Weights of a small transformer language model.
Size: 15 layers, width 320, 10 heads of 32, MLP 1280 tanh GELU, vocabulary 8192, 23.7M parameters.
Architecture: no biases in attention or MLP, untied embeddings.
Training: a variant of Adam for these matrices, 590M tokens, 12467 steps.
MLP neurons of a small language model. Each row is named by its layer, matrix (up: input weights) and neuron, and shows model dimensions 176-271. Each number is 500 + 50 x the weight over its row's rms, rounded and kept within 0 to 999. Numbers have three digits each.
A block is one neuron, or neurons of one layer that tend to fire together. After each block is what it responds to, as a language model described it from the Wikipedia text at the highest values.

L10.up69:441530600510576427549486478577432530572577556490477459562512541519510536533469454471533550565578493509643523525507576459431424544535559508498427461500546444522581613480480512530484481512519437433550493579506446504399485478480494528455507460506488510498405504507529475487419459482552530451
L10.up603:447512438533530362537546509515551387489525547497376509485513499558495512565442458496459571476468485565452560488527501476438494554523578510536478497478468591506511525490454599459524566397465434529530509534524490489514467448487476485545561477489452526566487506425531464485518344508546521519
L10.up647:401540463468543501501506422544481613463533510499475592539406474471465502551469457447508484464478409439541571456529547522518500486469539514484432554492526521497415474510542427587520543535555487422390450533522448410524490441485502499454581511584545517516420471411617498522589472496431493512
L10.up865:445570598524438509535538510533514622450528563421416571440502521483491547490486459508417534444589524452347530541458440551472578383587504586447447572618505510468561527588472524562503485495515424539566583547545438512484497527567464478430516479559475500500513502536571484462572547551507549501
L10.up940:385488489623537482579484527529505479450553477526456530449486539546511565506476466478467512532494520454460465456488519506531508450611512528460445429518539460508540471526470494519477502493565394539533457508504495405468458521441482525564623479465521483464482484572584467542399488565563450463
L10.up976:465484515479537544540500490492496539454470529434496523499520535531549517454522424459427504545478499452597479544495441471474566507534526594436488498493539442519567480491479524517494472439585401467567445510594482397396511527492573476515500469513500557500412460500535460462615481442453542418
L10.up1052:506491530445393503584520444578552423460497515434511566498456540460374496530426496515491559489541509472476524570562472445506518412552421548419481535507423557471586502563525398573530478540552425485551510537528494449453506552457505596460622470546528532499487462576487414434486459463489534529
L10.up1155:400544484423467430477612573503554485468521618529478526499490479482446568544392446477546545512485460580418618410525517413526533543592545450467485554509475432621442510529489529512524532464590505532457503469647476507540436438524476471440605479482532515512424512473583374431538455489603535532
Responds to: Final subword pieces that complete a word split across tokens, mostly suffixes like -ed, -ful, -ous, -ent, -al (emin-ent, cheer-ful, distor-ted).

L10.up88:436505531660592577522522580623439484514495606534477553448460447562490521489511562525512620518559488504501555490589536495457521425512498527544432553534529453462500466455512563447435453487469475573529490462535510425416519483497438455453496422484498488468375443441555463472528480505562446481
L10.up285:354537477523474451519476455547489536564519489525447554563310437510414535429461471536504496476587466508411517411576512524507563475469528509445469588611453597477532477432544500442486436517509488497581519554494539488464515494538465425514571414541445574539525557490506513537449426544501484559
L10.up441:367479491579458561522500471519450481614437478550384590560475506453427401449445479525525570535460523463417487507603579441582555442501574614496485543488458405424603516454459527402479511535492548527535475594563507549472546479591500464502527454550490580432418527484526511524455567588428478573
L10.up516:447548521466516501607553472507529518560510504479425560473553542550536553472477435488468615479586492476516538588572454411536539435491582572505480354475446459504450473447531455537578469601533466521571531485568528571466515525494531547520531469491493501614417529384647482547531503574512566459
L10.up729:475453558608475479431478510527489482609445480543524518455446417581486494513469450585485536500545469452417469442469540430417439469487460459433529496475541463512463593476562546520444446477519383551560510627535459554443405481454526493507486503518530493552493519358511530502524447553511511545
L10.up793:392560485548576557531518527523566462563531564529453524546556508497508557530491464458483495509490502530462523519593469531459487482531564501437518543578450561504487478442510549472432493569404479513536464520569411451422590603501466477487588452468441563553523474418495520499413502584505533487
L10.up1006:460567503527469620611559543484420448583382518537523539475520493521438529521422459504439651463514528441505410563652480536508606489509544500356470496476539447527552488537515505490519458422406508479543500523521601479508412469560483476497525487509410594506494531472617473361563521553666569499
L10.up1175:463440601500462529535436502514452455534494571561472469502477513467458491521499528563491566552581508450418443488516490462454529455481489524489510412536527472480450473478521522485514462479508384414510470566448551524418508498608528496502625450543455535515452477542566483499477430567562495507
Responds to: Opening parentheses (sometimes quotes or LaTeX backslashes) right after a name, title or term, opening a gloss, date or qualifier, e.g. Kentucky (RB), Evolution (1923).

L10.up156:424545508504507489576571479447500582487461546545519485494427501562499451509519464609512523445559481528408596534529533482535463511494475584513507495461445457466572511511522477511387519464460410504500466412565536509512555569535405550540502405519531490530445357473468406417463454509506517490
L10.up247:482555520550463498560499573513512473498531549537445492424482557454423529498562503531528476475520580506430552490640443471500500418542456548485426521533577457504545486489532583543473535463614486416477549508489516510402469519401462546497584451569487543498464414468507466341371482555565478494
L10.up854:457445527510519454577414537603514520519497415515479511497460429476515532521460552498489553557477535505454581518644538382569482505497494562455486439451552452574460510499436531503463489449494477481609498619539467492497504494521560502514553488482457584518488490489609489487475484509454515554
L10.up948:494487501465522513553494505504588487516472444555478486518560489443425591485534507446513449491462513597492445594504523427597497464472520473473457618522443541520494518423507468457457467504453514445426529565536425422413475531516500443544510440465451499525445557514501506509453428539458498523
L10.up957:486450464527531430470515594482480482481508577501567518431577420532454562545535427506443464559572604432457646515542500460405549508571511499447530466457462562463454525485442493453527444497492546451527514567538450519502601550455508498511502484521555535502411474477545503542433400517470524485
L10.up1127:462475524455529451463520530505578475513438475549570523472581520454504532530454453494440519488505467487467579509506571491397507488492574462476530493399503545561467470454502512536643525550447405421544488510568405488503465474592485419521569452610562518432523520465557486508501458503518512481
L10.up1152:562469603470479463518562476506516473446521518590524460583554508540448461453500501478563502561532419430525493494521453500474446518537564490501412539441537491425508584557514475515499426601538452528488521583430525496410431510466492462495488562459467491548397525508568413522452442503517544493
L10.up1230:441431537611427475505481530552457546550487604559492604475555422456481549513495457508531430460527459455519618516520562462498561455500490465489545584469584479526503462567579536492461513513534483479489546517577470636491446486549476563512483449493562463473472439520515471470449457579481450453
Responds to: Words opening a time or place specification: "in" before a year or place, "born" before a date, and era adjectives like modern, contemporary.

L3.up232:532473536525491521620461546498493418514509522497573449415354436496509429465532408546443467542538464484501475408488560395475503574431500564476484526489509419574580534521528475443486514474522492546448507595489502481482437553519516512409525482493553471454479484463540518512466468484529413485
L3.up936:431483587537690518588442522504532477485494518454525469490427484501482505498406459602505478478492514537484483472551528420538522526572486475509453545477405459495469513471491527502525430510574455532500493555546503488511541538471531511428591473537467471563486450460530563446452370495350464527
Responds to: Abstract nouns for quantities or processes, often the final piece of a word, in technical or scientific prose: density, reaction, compressibility, fraction, overtime.

L10.up154:443462471536504561483523476493494516602560529392508613521447543457493483503450493576487556470532509539505559407471423510564460555434530527447579537558503536487528547567537546432486565506458516502545526528621480488451404471553474451478478466527560525591472417568548398427530450547480447457
L10.up281:534536467583483506516551483529482553582549541548523533524508401531547516430488412524453500580448548496453504552527427487535459572439570455421503453580457506589529526587490442541513544526477472460444498542463492536470520555517480506464497460516440519544414495482501426564470494506443409467
L10.up354:458488504495458627527501531564420543477502592527485571443481418445473474421418424510480506492637561485469524499517430483491583512546470501398571534503610467539521530545499523489574514558500446484405449545465479438444512519563482516447573485520439577533429441582524453458513480529514509443
L10.up588:487530488472478491480530440522510509515462524449578500525442426489443445487465490526504498392511546508452603470473531459471469556415524490488513495559507432512477519465599457506457614539476515652389507535539475506479501549512489490582559442511465511561486448456550568448477421475511477453
L10.up640:491526489402522433505507433579406385480531577457531566517431515460547439497421542561476476410602535508463528420452519456546503584535539455508473490578546520486502480517537582517512575559440501531468458579572425484445400542560441443424490437574551535458537518513600495463547429604453431499
L10.up705:453512476498417541500521438586535496515492587592525474437398505558550428481475435474457492444528503508511474405508581523569423535641409490469489490538603541489500481494598487493443506606520384561530504526551390459532470504582495580527491486522477553562552412434551462494499480438434453463
L10.up987:553548504581417458449491458458456528549537507449554519491469579432372493494506524506467561396578470546446582433558477390527489537519448519449562564579497533491523598570605497485511446565460495543532520505521398437510513539501568490493543507482470566436436420500467443376553432540576382499
L10.up1174:447557544557477461468507474455478503525489548481575473515474451499585548454523447427527509497583454500501472378538538538538516486571539511497456483633572513550444536470467466468467490555529562516471491498495401454414531522530508524401545604440543513509442534473490509501517482542562434549
Responds to: Prepositions and determiners in time phrases just before a date or event, such as before, after, during, following the, until, and upon its.

L3.up794:502490538608408484565543481551499510581392569491367525464462506421479459450531400480491476445559438480483497474560466476472565449526544528516465595458521512533538541536535433447451466581560472554451408527464474433408500521528419458458552382579532527528440506415571389430441457558451431496
L3.up1052:402528519539445438570522519569462442551387546461332506439485456408492558450477510512425557397563439480522501518531567479499523421534613525477522577510490540584556566488503367515488447569547440586454403518502475436449467529547412516371581453548504523499422482455581410482444509576485506436
Responds to: Subword pieces that continue or complete a word split into tokens, such as detach-ed, part-it-ions, cres-cent, plus some whole words like present and regarded.

L10.up8:511596528530527545479546512519566542555485504452529551438392472480406500548467490551547476577555564504430407369525593418445478382620488464460512462420517530511521523431543494455535532534446487482546472565471415556537577610499527444478520489579479547540465488383547421431459465597506594438
L10.up332:445505493486448515491494568617528551652496454524486605475505431547490495488499489543519528520532510451379519561507545432492528470492576484482540522497560486475514474485451486482535429493578460425468471451616493446490464458513583486499503491551489572517541486421530456418554493568510577492
L10.up599:393505517541480456473565573521466501508480517497365498472567500471533569519545447470581487472511481433505633530509495499405519475526520575461459506427558577586530550517507401473398545537518547433425431516508430527471447546519400492573460490547538479503531415407504451530447500468490474574
L10.up706:475496480557464556468500537544534552560491538540472617460496592475461571495505493451491554477567468557361533419541501495389508472504569428452579486489549422544523523532452398489561559483498516515512508550411403538445563519493512474548631483581491543561458492418432430597473452584543550507
L10.up727:486500470485491582586488519500503528481435475525407595468534455469443580450505458484480524377588474505475540558517494486425553475506544469448512533545489452490550563564363490458640575508562369580412609451483550425515512454444510617526503452508469504439492481464505559474509377490454535528
L10.up774:479540530524418525507516559528502562581515571532492482479537459507553453430491470508565513453498533480401491394528418472502521522497492499486448424554425466529510464468434602498494517464542472430474440496474454417549467470485532445568644479506498514516411471434610478426533476535557488476
L10.up775:516527512497489569521491596473532579579511493462419482441437520439535448377476530433485492431553495526540528459472503487439534454440583502485512470514570451573544596419554572483529420435478502423461470610513516415497480566485535528491496502538460502604504432476537543487472452531545530491
L10.up946:425473476470539592554493546535512519521351591512495543469557429494410474484534498608556532501479464529475544544483458434388473511531514517419484411574505454476535491489481508454500506456490380564469508560486452424426526466561493483500543425518493509499452454486493455534486520529433450542
Responds to: Second fragment of a word split into pieces, often right after prefixes like in-/con- (in-st-ill, in-te-grity, con-tro-versy), or the leading "1" of split years like 1927.

L10.up104:490539566521568449537542482437491470514498519466520575454523494497579436494505550562408562487530535537521526500565510387464628481535539575502559582519467517554555536504458490487480598592618426527487498588467465503489458484561434502464526454593513474499439414500521415456509513604596509462
L10.up186:493513617512493595545550488510393453520449500460431635514506557441429498539468448451553452526580510534466511549483451406489467504488512534528518551436591516495584591510511521402467472511498433473510474607521448498446487502580499462424485501518517540430477520454520406545416567594467501350
L10.up220:408483485455496531459438573540619512489505573423533583416509491489497459511520584424440428468509533413531491579461525536477546495507565446458509541475551578544477495544401475525475459494493464541414514564597503513491487518479480601492503521612549502501543438444536487465507509544483561427
L10.up533:462510517448389417498585497469495552588417546461471547495434542455472523408482529548448497418522435438511451399506399581409540524448519526520436567497497499543537506534503392519548560545513388574374473467443528471468418469557428553491486408543543502453532489531546493454443481474475496498
L10.up667:501508559527494480532578516515502442517515515413511586466519503538548520530402539426418552382513472315539599473566463529487580551553548494526467561381544507482497495575531481526535506537596414531429524446458472486397521525577455528496534483528469493524521458527657490488525416521547510464
L10.up672:463521428455432482549489512617473484475456493380547610498512484557519547474449497458392580407562421419546505437522476466486548537515491622449570551493478492514505514484503496455583485498651367536445497483485473460401548510485462449476460378560574484528513538502520444521518494513458539481
L10.up842:517601502511495485493457521543489493546524492453492509408587528413488490543435449487456557514635500485382511552548444569523555418565553515505471541477410468461491561422532494443429520620510437514440530547600498523465478627554400483524495456492482570501472435468575434557480444604565513405
L10.up1240:492583552507491565552550461537528486551464490461540493498469595451533469520421593462425415516552439473493509521522459451442558442554499604456518565417456458475528505431546585413552579517615497442460498486483442473403481481457530483530570506540575530408415428415566517462533531531595504447
Responds to: Apostrophes right after proper names forming possessives (Presley's, Sotheby's, Emma's), plus word pieces just before a trailing s, such as Roger|s.

L3.up633:515511497543470438525569561520524590505503606469430521480524448530454546461429542458412564457502526536511496536460456529418551441461585521518530565502538570493453530488506418492512487494521396528512402489498412460505616390521454459568502428583515511570520531457535486468517552569546518535
L3.up862:488542489544527524523496438490507481507550559517390527541541472546529485471556456502430515444594498542630558419492516467401570391493549549529569523486529511516527484514555461505478437530528434377483393497572453457459557522574487487538447442548486495519467558440509496492551572536500501509
Responds to: Opening parenthesis or table pipe right after a title or name in lists and tables, such as Super Dodge Ball (, Tatsuki Suzuki (, song title |.

L5.up520:503519533480556456620456462476440448500506481513446520538467633452488503495489443498452536420506507539531502443525434455527483460533484554443417552494451494560543534515481464469436485446522513474474466535486418479484500417513490530497584444467496554488501475477561528530423521545535549478
L5.up806:535533520524397500508479577490473481495507510431505505573404461494497510412545520452507485518480552515485478469510443494548522549385431570554419438522530613590491531551506457471439505503556378516482445518388468506489469442478467523499511439517497558494480446450513403441376476499322527504
L5.up838:512533508543446458570511543467511385519558502418510506548471526464456451508493537663499535519493530483535502449540491352511486523492446543434433530536466457539527529518482514400455511454586480447522471565533505467438552444472452444484512504476464571552433451438601529422438429486476488487
L5.up1027:490458474492518519445446481471455462495478529420414588544380403479566413509426457459463472475558510464536575516464448487454540526512525580497470503580487440539501470558514512418417537549519402522513472503505444496544456417481445587431491531505514535505536450456522492517520536538497518481
Responds to: Prepositions or particles required by the preceding word, mostly "to", as in contrast to, according to, due to, access to, along with, as well as, set up.

L5.up196:447486560559494441495501469520514500464493497479516565431471526519433469436464439548424598459584554458477617464508479522500651423492500540491504480543622508470474484471455527584489476498493500522491483524538512578495454583553486520465480532458437527461487518429529520524580455509551542456
L5.up292:428469577542524498608486433472449443495497497548490468546585510457370563479525514495519526424544477418454541406534506513497481386569487591487490574549519500562559485502406484590443448513542523489500373535557509554456512609445500601506452518469536470448474466436551525385572461576469582529
L5.up403:460532464476374563548607536537538509484466544558541570492530451535546485437498502516470526476592510437550477570559470589461643506503514559544555549631542467470570591562477527485470514641527519560460479426461535565484487424501537511438417501556460494512491461438551487520504531596543428512
L5.up1170:464506544490522469539539426524597409439518486453497520537466425501548480495467473650453560472596525357477520466604516479482607419475573528517625551558487471457534582491447491442459470520503405498518485496558549544458567514449352482534454441528507445422442520447520500539545502593480504555
Responds to: Apostrophe right after a noun or name, mostly possessive 's or a closing quote (Mao's, MLW's, 'riverbank'); also closing == or = heading markers and the line break after them.

L3.up715:481565513449469496443453532612560531506496588497519468524430558538439387567505519486481389446544467486484567567459477474435539440483437566575452556559471476522450542498520483537474472546525494491404530502444465596485530528454452459485442430564507468562496369439569444540442468463414410503
L3.up824:417465489485467440563488485558581444521458584492480458474462447495402531474498404529475467475557506455466536536513512528443536382586428524479448506560460583529535473467532479458419399521546425522437547576462423390489493603489529450395547475513502503518479480456505508472492501574462515501
Responds to: Compass direction words opening a place name or region, e.g. South America, Southwest, northern part; weaker on ordinals, numbers, King, Central.

L5.up168:609542600587446579522504532457521454544524511592471494495404526435516493470479455510492514519442482520456454455545591517522540457547511509442555515477545421613535539466542500511518476443549504520457459517519476500509478479478463466428487388477481513568491457542529501563462508532471476525
L5.up342:573496543537469474508464484511571447516542504407494523397513552440518455443508469546500589462458534453422550481538513479554516510549489455379494459409549448583563479520475418536647485443600490496479478502509467443566429487529507423431497380476518572532481541554541552535431462511526543546
L5.up351:569580550600419538537548459448488465591388535481351557504462522438559398453475506517550491571472496479508554482522410453502497486516492507438478551559565467617436502457562430562513509581612524495391454566477446458491457504556546523404421420553481568598500446485530452518435505508522520461
L5.up621:513450494537481504440435573574535413509496600498439553468465414457531436452500484435522628524520507516607554422559552384426476464498502485435519602624561410545490570464516511542498488503521530493502384597550475381579492519502405578523464441509562513528492438449556479557387432525476447476
Responds to: Head nouns right after "the" or another determiner, mostly abstract ones followed by of, that or to (possibility, presence, ability, need), plus heading words like History or Track.

L10.up65:462509503531479460523490471516527483478561524514421544462490493463402482595478460442534533589481538452468525485554492511499497430592509495493436550426511560441443560435496510524577493524479432412494478532530455516448553490485426397456485501532491492469457497491559408530556373535549421538
L10.up184:494560549500523541538494468509498559498501552503515508454437528501539503489459379506597560462611529515466512523494486487570522467587495479327504496470453442546544480525458542447516502530554500567456485484467497376473517539523485562530554492537572546601441612446520520566486421603538515509
L10.up319:374471555489370493495437516555511459442527540499388485394437528510458579505476470561443515467481510478448637425500439532484576419555555504484525459535454505449490530542429568507467584493502437497546461464542452526404522549523473511522592493443415543510462458510557515439451486522503567486
L10.up389:593429512524388499519442472547438523543516564462569490371383415379413453492508401496453530503446530543457511516588444425443519381505498484481536555604477449556506509621529544529502446467572495455524517541542544428405466569462456506477541458520524585469549466526538511433529538513505480432
L10.up478:452483521458486475417427558523503545498445595420491468488410558434424483459500473493486601556494567502456560502480420542535575482578474462439518521574472433579519459529463514480412493498481438579465385394516378471517489498611436533463519481598479491481485480493538429476511499483493496549
L10.up692:451423527500472456535454547557509465474514537488396468462419467426430487501358516457476586490572484470502506505478451508509584423474508495507539563493556576468465577501471464521493482476548471542505512509486567463456442568429461485534540497471554499479470512481620508449414397534465490606
L10.up822:486558497464433512588509464503448512544470517509512541378514399440460564526527438502470554466527495511481525572493495358537567449491529481503561488569473495480547499506443583544510599546446561522522537529481448472439454571451459534543583512499449511490451479518498444368512548441449536566
L10.up856:512477551525458515486442561583496540544518471444504479492470442458556593464495400480508541581560517405521520439502511487484525552494507478514535530621537484534416567573461459563477525603500493544542380509564477454470443630474572476442438478523449502446454532503581416370439514514550491529
Responds to: Fires on the last piece of a word split into several tokens, often suffixes such as -ing, -al, -ical, -ic, as in thicken·ing, myst·ical, coast·al.

L5.up712:586543508658546500533530523503533558516495558531442473445455433495449493439541487551483498561439550410520494484527451461480478560438583491499445652539498400518481566464541493495544537437484463489486410592453434623458486520634485470493607445551451526633508444508535502411427487575421430557
L5.up1057:460501542484488512505495516576489505550457536527515451429454569478497489439489538506490434364635458464442438482574516482460469602433700492446404494583439469527529570522492498360449546520464541486458476504514473512463447516579452397423534474498539545470469470528539500467524468559474478480
L5.up1104:539510506563521403512477485500473522501471531484475483404526449458475511514604487470460449467660601429378560634579497523465522502437499563480563496495423483483552486458511453507520481476473470455534605584487518518468490579490439457482563507496450516543481455490581464342439433534570378535
L5.up1232:470519445509535469453459503556545557576536570482495479445456436456466547443548406477460441506560497472464510465460401490535468534517578499427435585520432492569589533490540542408460548545513494431564473519495433423370510489557485392522580445510427499576503495369526516520446483586542419499
Responds to: Sentence-opening prepositions, especially In before a year or date (In 1977, On 31 January, During), plus the N after a decimal latitude.

L3.up121:498499491482429449487488454628460464503529561510493540545454469457482543477457514484496546483454443512441521547532416551518577445461480484590423497524501420478569512533522509565499431493523403548490440522532510471466539489462463541510465425535590522528494410481497430595381491474420443558
L3.up711:507484561542477488463480480520503443594557563518492572505510580514579459546485434553454530451513493401455517519513423438459575520584477605550522534510537565574533515487556478433502486488557439483453423531568378504520450508512445568456533478573555540441447458474468466445555412509422547490
Responds to: Month names inside full dates in biographies, infoboxes and tables (2 December 19…, 12 April 2010), and more weakly temporal words such as since, after, before.

L10.up1:546546469465514480543573491561472470615528604421436494496485458489429416489413485549557545463564502539474474376512544512398536507514466546468588466536482468466591526451517480502496527425542436534465535536537522530366437526568479553501495388503547504566559524526583429425479540485539426521
L10.up66:490582522506470482504456526549447426531418566498421492542440440500455496469462526453525502568487431542479583456474499473525507455560454571491495539543507523580549475465497393513522476485471495520438518537485484494539579552526451452490500410609444471523504499553485363490424421521439436483
L10.up92:486565543567454506538507614444515500574364543418435531487482462458446511416552554475501517465469353539488554522468422502443527547526511524538415535501466562469459531534438447528439497453455457625424507561586460482527466461558461563493462458565567510578571512435588380547400499475448425482
L10.up469:531493518491557450543544483524484420537505573505572496577471499460584511478541445484377500403479461538450425440485397436479542444513470578561484590600516518539516589405485526493501451512524437702470495507520529516482513484563486528473587507592538475480498502497536462448414498510526383528
L10.up473:491555464546482503504465550440484546495532506453493416481434521505412498560568516495509408542579481495464516490541442562483562377470544550528526470523520507486487583539436538494480535488414455494533481562533556509408526512614522559526519482511527559507563428468514528493425565490483518440
L10.up550:440482515481422596569485567473544523556462509545448566537494487505467550510554450544476445494513543475532502572501479574435596466481614540476504478552434505601559544473575541520459542573442528524490477596623518483443475545589468497560535437616513498488513474401578440403474512509474475503
L10.up732:459487489544504469496496497535532510558539499472521469495545510401505508466477502517509467469617372457468513488529463520418524495569554606485483406534469412541512536490572501534436538485546532526537567562396524463419429550565474428595499465542558473557545504439622438423498497497499500450
L10.up926:461449468469437376502449484628484403554508565518483403528501453486468493484454522458453480471474491466512558461471423443570526596510451512491535504481550553521556493515478436527495508523507482650460503534519483439420445491569382501500510495467517509503506440458556414426449480451517543489
Responds to: Early word-piece fragments inside uncommon, often foreign proper names, mostly surnames, such as van Go|gh, Alan Lo|wenthal, Bra|o|udé.

L3.up292:370485515471397484547519465537596459556454535489498574590478511451501425527426448588525535477548480468526522487507541436536453476530460514556457514570443410508577471487541504508451478579445520472484526629506421343510547514490470472478472481509550507447477473443509441500470446507399448476
L3.up974:543490467443538487497518471504490384546521521567539495561427427473524448474449478506516527501500426475515608557494457470384462559502477578558478507501489482550493497613497447473482469507500414415501475569579427464435475557550518471456453477574589531422470459499489446429502499528415424464
Responds to: Capitalized consonant-plus-vowel opening pieces of multi-token words, mostly foreign place or personal names, such as Ko(chi), Ro(uge), Co(ney), Me(diterranean).

L10.up26:511458486605463529517475495554480467481476584436455529435572530515556463423483527400455520516602529495544580484475538544433548433477399562515527495409576459513542607525570478460445541497510500510431516452475542453466561414512418466490488414589404523489470533411477414525463522624521481525
L10.up78:451547497568493478553490495550524515476499650431434566500439476411509507433498569505446554466514444482556493450500499470404589530455506471489461472540533454546547511460456519570526470474606494491437544418439502538512525524509502530457516429492586471546444481513527404514472483492461551495
L10.up509:513473465521575566584563462483518419543474479506593589412475464488444553467510543449484468392475409474546618505486490513553583478489522483471508404517515510560606491511509437500549529619553475473501408526476505448476427439649559477439449466587478503476465497554528477448513478532539566459
L10.up579:487574467582558489502474457523551466530544487393446538424499500485515510528395571414486478517515449518534543423506539508549623435591489526480462472433504479541534551506487524408383374508518478598408413477491466500524462513521539505487528477610547552477435524448505437504463482578474535471
L10.up620:492652501488546489514458497534513559494548505464559608427526528496480510543569484500483486513534523531499558498505426456486582488507500497375537460522446484626509507448479437484490484558486524529449465500527544510463459505528530511325491476515501515467430525552538412462487461512484456539
L10.up713:576477471602434578511537493599527465473480547508430496392414487453506565470518585458449541506500441507498536543480497518499687418507467512556535571493535395606441503423510533526553389553573494534427444461476517489520537491503501508456532531558582515496450460533477401451514479565463526507
L10.up831:427470544535474510609528574558492565560475510559460517483514466443529459429517486565476611493507513532531524506478544441469544377544555576469543514503463424507462518496429406559472561461495555514485466433421506490539496482540459526484588480455471460520448460537464406499465508519508482477
L10.up1071:444496523530468536505492505625518483459546560464401507480477499437484500424467462459474497444487423463457561459452482484517691466503527522482456483510549448499515529584497512522531491487558446582508501416516454510489457491549393549491569424580554459476483523524577377515365528491524611489
Responds to: Tokens inside a person's name just before the surname is due: periods after initials (K. C. Jones), first-name endings (Shir-ley), "and"/"&" in name pairs.

L5.up547:459373553400532520576577487489489441599459531440507490472437448459555574458457561506491506409573473415539557513503567499392571565532504461523424529577448406518500460477519541397510503569487577552461565458468546471402447575566502464569496483502491505552484444530482433522374543505417523484
L5.up823:508534563483582582474558534507514593586544557430358466490537514516509591385464457510467515532530444486450549569492507506469523526488606456511606461510522511595496580485519558450533483555564423444459526419548500508492513533466559484389500525493510534472472435492501544546401547496480532479
L5.up976:493480509449445587550476586473458531553511474495437560443514463408555587507413475480452582472555423486526523564531481493498574522505512480519496496505522436594515521544519431476570468444449455456437575551440494441550479500460524470471520514568514576487486440486559503493506494503522510526
L5.up1189:476497556465521410496595578524549507492492504458475492411519486503553573510526532416473417494502462463435579515492464495519529461457608406440486580483517390570468566482517476538559531459593404432375419466551490567459475481438513546523493478471497527438427516509516468538495451549493528521
Responds to: Middle word-piece tokens right after a prefix piece like con-, re-, ex-, de-, as in comp-ens-ation, Con-di-tional, re-mark-ably; also words like part, member after as/a.

L5.up357:469587497459528538456469486567482578496539551484347518515508532522528440513574444511469433501493437423425560537554510510505496422483607461451598463502566507522474565513510550471457461585491397578478587506541383546424440494463535478420488472534481522492454394474488478463407527430467520489
L5.up365:498534533474553563491603567505446526478534533532392490562499484514493456348509449503430491456559469501511562511517521569468582482478433563531517498530528516527508493550510573445465379514495441496533509529538456528471470414459482533499503495592478539515498537484446480504347485535443519549
L5.up1082:435608516492529550551625548501443439514486505548418516509521489453501483440556450500447404466511488407507582406592398525511517523462566516453540462463513547532473496498488525423465493542452527483547498472649481520446519525494579510469512507501466442500436400496517449478444413502463514518
L5.up1122:438622541523510539453542483489582574545481523533554489434512625527427460410481488452452466535429347502477537471554432509490562336484480508459388571482524507529522509589516546442465480518542592536477423515578365485467424574535528507542608539495491557476486470490594501478488496542469486428
Responds to: En dashes between years in career tables, lifespans and seasons (2007–2010, 1928–2021, 1958–59), plus infobox field names like Relations, Coordinates.

L3.up97:519478575499540578565518636461455505564488599540549544549520584479541428399372393522464460462517471555575518508517468563466540429563491577538544504550524545549574481512513464534460590586559495543463437503467540506481494422569492574424550422531508497527465508492519367452497501624567448487
L3.up545:613485483538510473630445611484458480585475474568456601539486476497487454502380491480519496477552499425616538448543459524446547490476547493418492492545604472524483500518498534438479509526563535472522395529445451438479434466605531518456467428544543474470465492564522532428479509715574433531
Responds to: Apostrophes and periods inside names, initials and contractions (O'Shea, Elaine J. Morgan, Christie's, Don't), plus My/Your in song titles in tables.

L5.up542:445487502613498488512426501652600415529457480504537558506431465482410417453446496513486453487512512517577578485495581538538534500545464461456585572533543465491478486429549497476496484547541584451506494610537475508462396457546441454487532414574483493623509493474533445484547403568527500474
L5.up575:462509549492534425414502427506542513521458507490530504494476425482423434472422480453459535507466502460477646528504564537515563423553569531453535539523574384512550489472561484544412535581560544484519460500550507491441484494597470440476521428567497513598483501479567468489467504568603534480
L5.up765:398539470632526497458471437519524456485491547480439479594397444378469363497401451370523500570486463416515447506467492536383509481565591516527540563523474540493522527471489503470360472531618536564483440513573478425518480456533430534375528385509528575560438437433454504504451487555417544466
L5.up1248:429500548525482562478544410477532524473547568560502491556495548517510539486457417484394518564439434544484497506446581502382539570470537495491545475571547435550461624419599451459570516543514493465523498551598402453459524444500498467525562419611473502530409528485537486410433517611531424459
Responds to: Mostly the word "of" directly after "one" in "one of the…" phrases, as in "one of the first", "one of three"; also "Republic of", "total of"; weaker on scattered mid-word pieces such as "ing".

L3.up133:459553497427460551564488550505515507593451522464454546407554421513570439518504521546417471517543531390547468527478439470514482368497499605542519526632639492503536514506511471516494571448595447567475492498450483422349473514513493519486436447553541545601469404581501504478467536547491553494
L3.up548:485531499474430479465470499522541489563480564446484552454508355529579463513533505585498532508502499459512481503516484508477563405530548549542496601543596521491506514487577460465463541569550417582351499461463508527331426511506422490556557434574541537478459327490518476577460496510470524437
Responds to: Single digit tokens, mostly 0 and sometimes 1, inside multi-digit numbers such as years, dates and list indices (19'0'6, 1'0', '1'997).

L3.up813:492531489547493532488487531624577451552524540420464539480424480413523605487478458425464541457492382491493523617534521538411594391543541538475511545560538470523575511505498487472452465551589488516405450475508489471542464561514439574443453468610545525460457501418514382482464494541525503501
L3.up1050:403569514561483546531525536563532457518470624389507509494505507455505594493493395450473533454526439401516553480531513571449582350572510528492561576531521448480536570441518435477447427490585468581420454455496433490517469508482451567464570390560571547479461473493606420551446508543470503456
Responds to: Periods ending an abbreviation inside a name, mostly after "St" or a middle initial (St. Croix, David M. Shoup), also possessive apostrophes and middle digits of years.

L5.up336:580494471498577528501512578522499500570433536604459450421543500505501587485554545530564462550543376533557486436485583497546561483479550571596454503425468408523555561547470458519479470562515544595424471403514542463514501480496468576562438541451573501444414489474481477513511500511447492504
L5.up380:500572474520425551607552525492535502443406428543596519577530355541536501432527521494538519475545526463501453450431530524415569493482650493463462554487538469517554549518465554602490557554529441454512429464434497465552528504524492620519482500501454419494479513462470503332522471553527465532
L5.up679:480574543538509522572444472449435473487396592565504510499479434410480468510475459534427468446505411434478510480540535511436560422514515527520496595498445425518583506564525576461511532539501436477358573470506484569536415466573478569487497479533522526412445468527494445532492528542491338536
L5.up1112:484583463506555555448548598594469618591494588440365461397539498524535448474465435496429439418501466489514504504484453464575537494523506523566460487467530431554525577542449611452474436548515490544523490563567488519504500593482473525594520542572467539492425473484478501489427480583511479473
Responds to: Periods ending abbreviations inside names or places, such as U.S., St., Jr., p.m., L.A.; weaker on later pieces of proper names and table pipes.

L5.up237:506470517522438494560423515608576532545444556413557454419497501516549484525539466493497461441536436525430443424498443456403516455484612347451483489490483447471528572536486559476561519511522513517508466528544440511508476521571506422500462425556493513558527589457532496576500511500436426527
L5.up684:461519521433403509502479500584582549567445622445415480367521426467438508516479471519462476463674509491398506409554528497516530470484432478502529605445503502539587495540514480476542420534549445484484498487498478474458506576567526456426526495539488469547487464542491435480449489515498489479
L5.up794:504497524468430485483392509518446497530501515371477534404419422511477422475472484509487508460623469500432534489534564479533541427497470465524461539510522467499537520570547499485564465546519440509503547549526554505363540547492435472336518512536488508531493499491538482457458486510483436523
L5.up900:483460474533476436593544503544544480472500548476496531488438411490551465462443429557518408496530503523448457526541509409494542474488454523495457511522463471479645511495520438500529453496591505540522503489453517472418539580505433482482588426582598536557506488410543483465484489649427406524
Responds to: The second newline of a blank line that ends a Wikipedia paragraph, just before a new paragraph or a == section heading ==, such as Biography or Cast.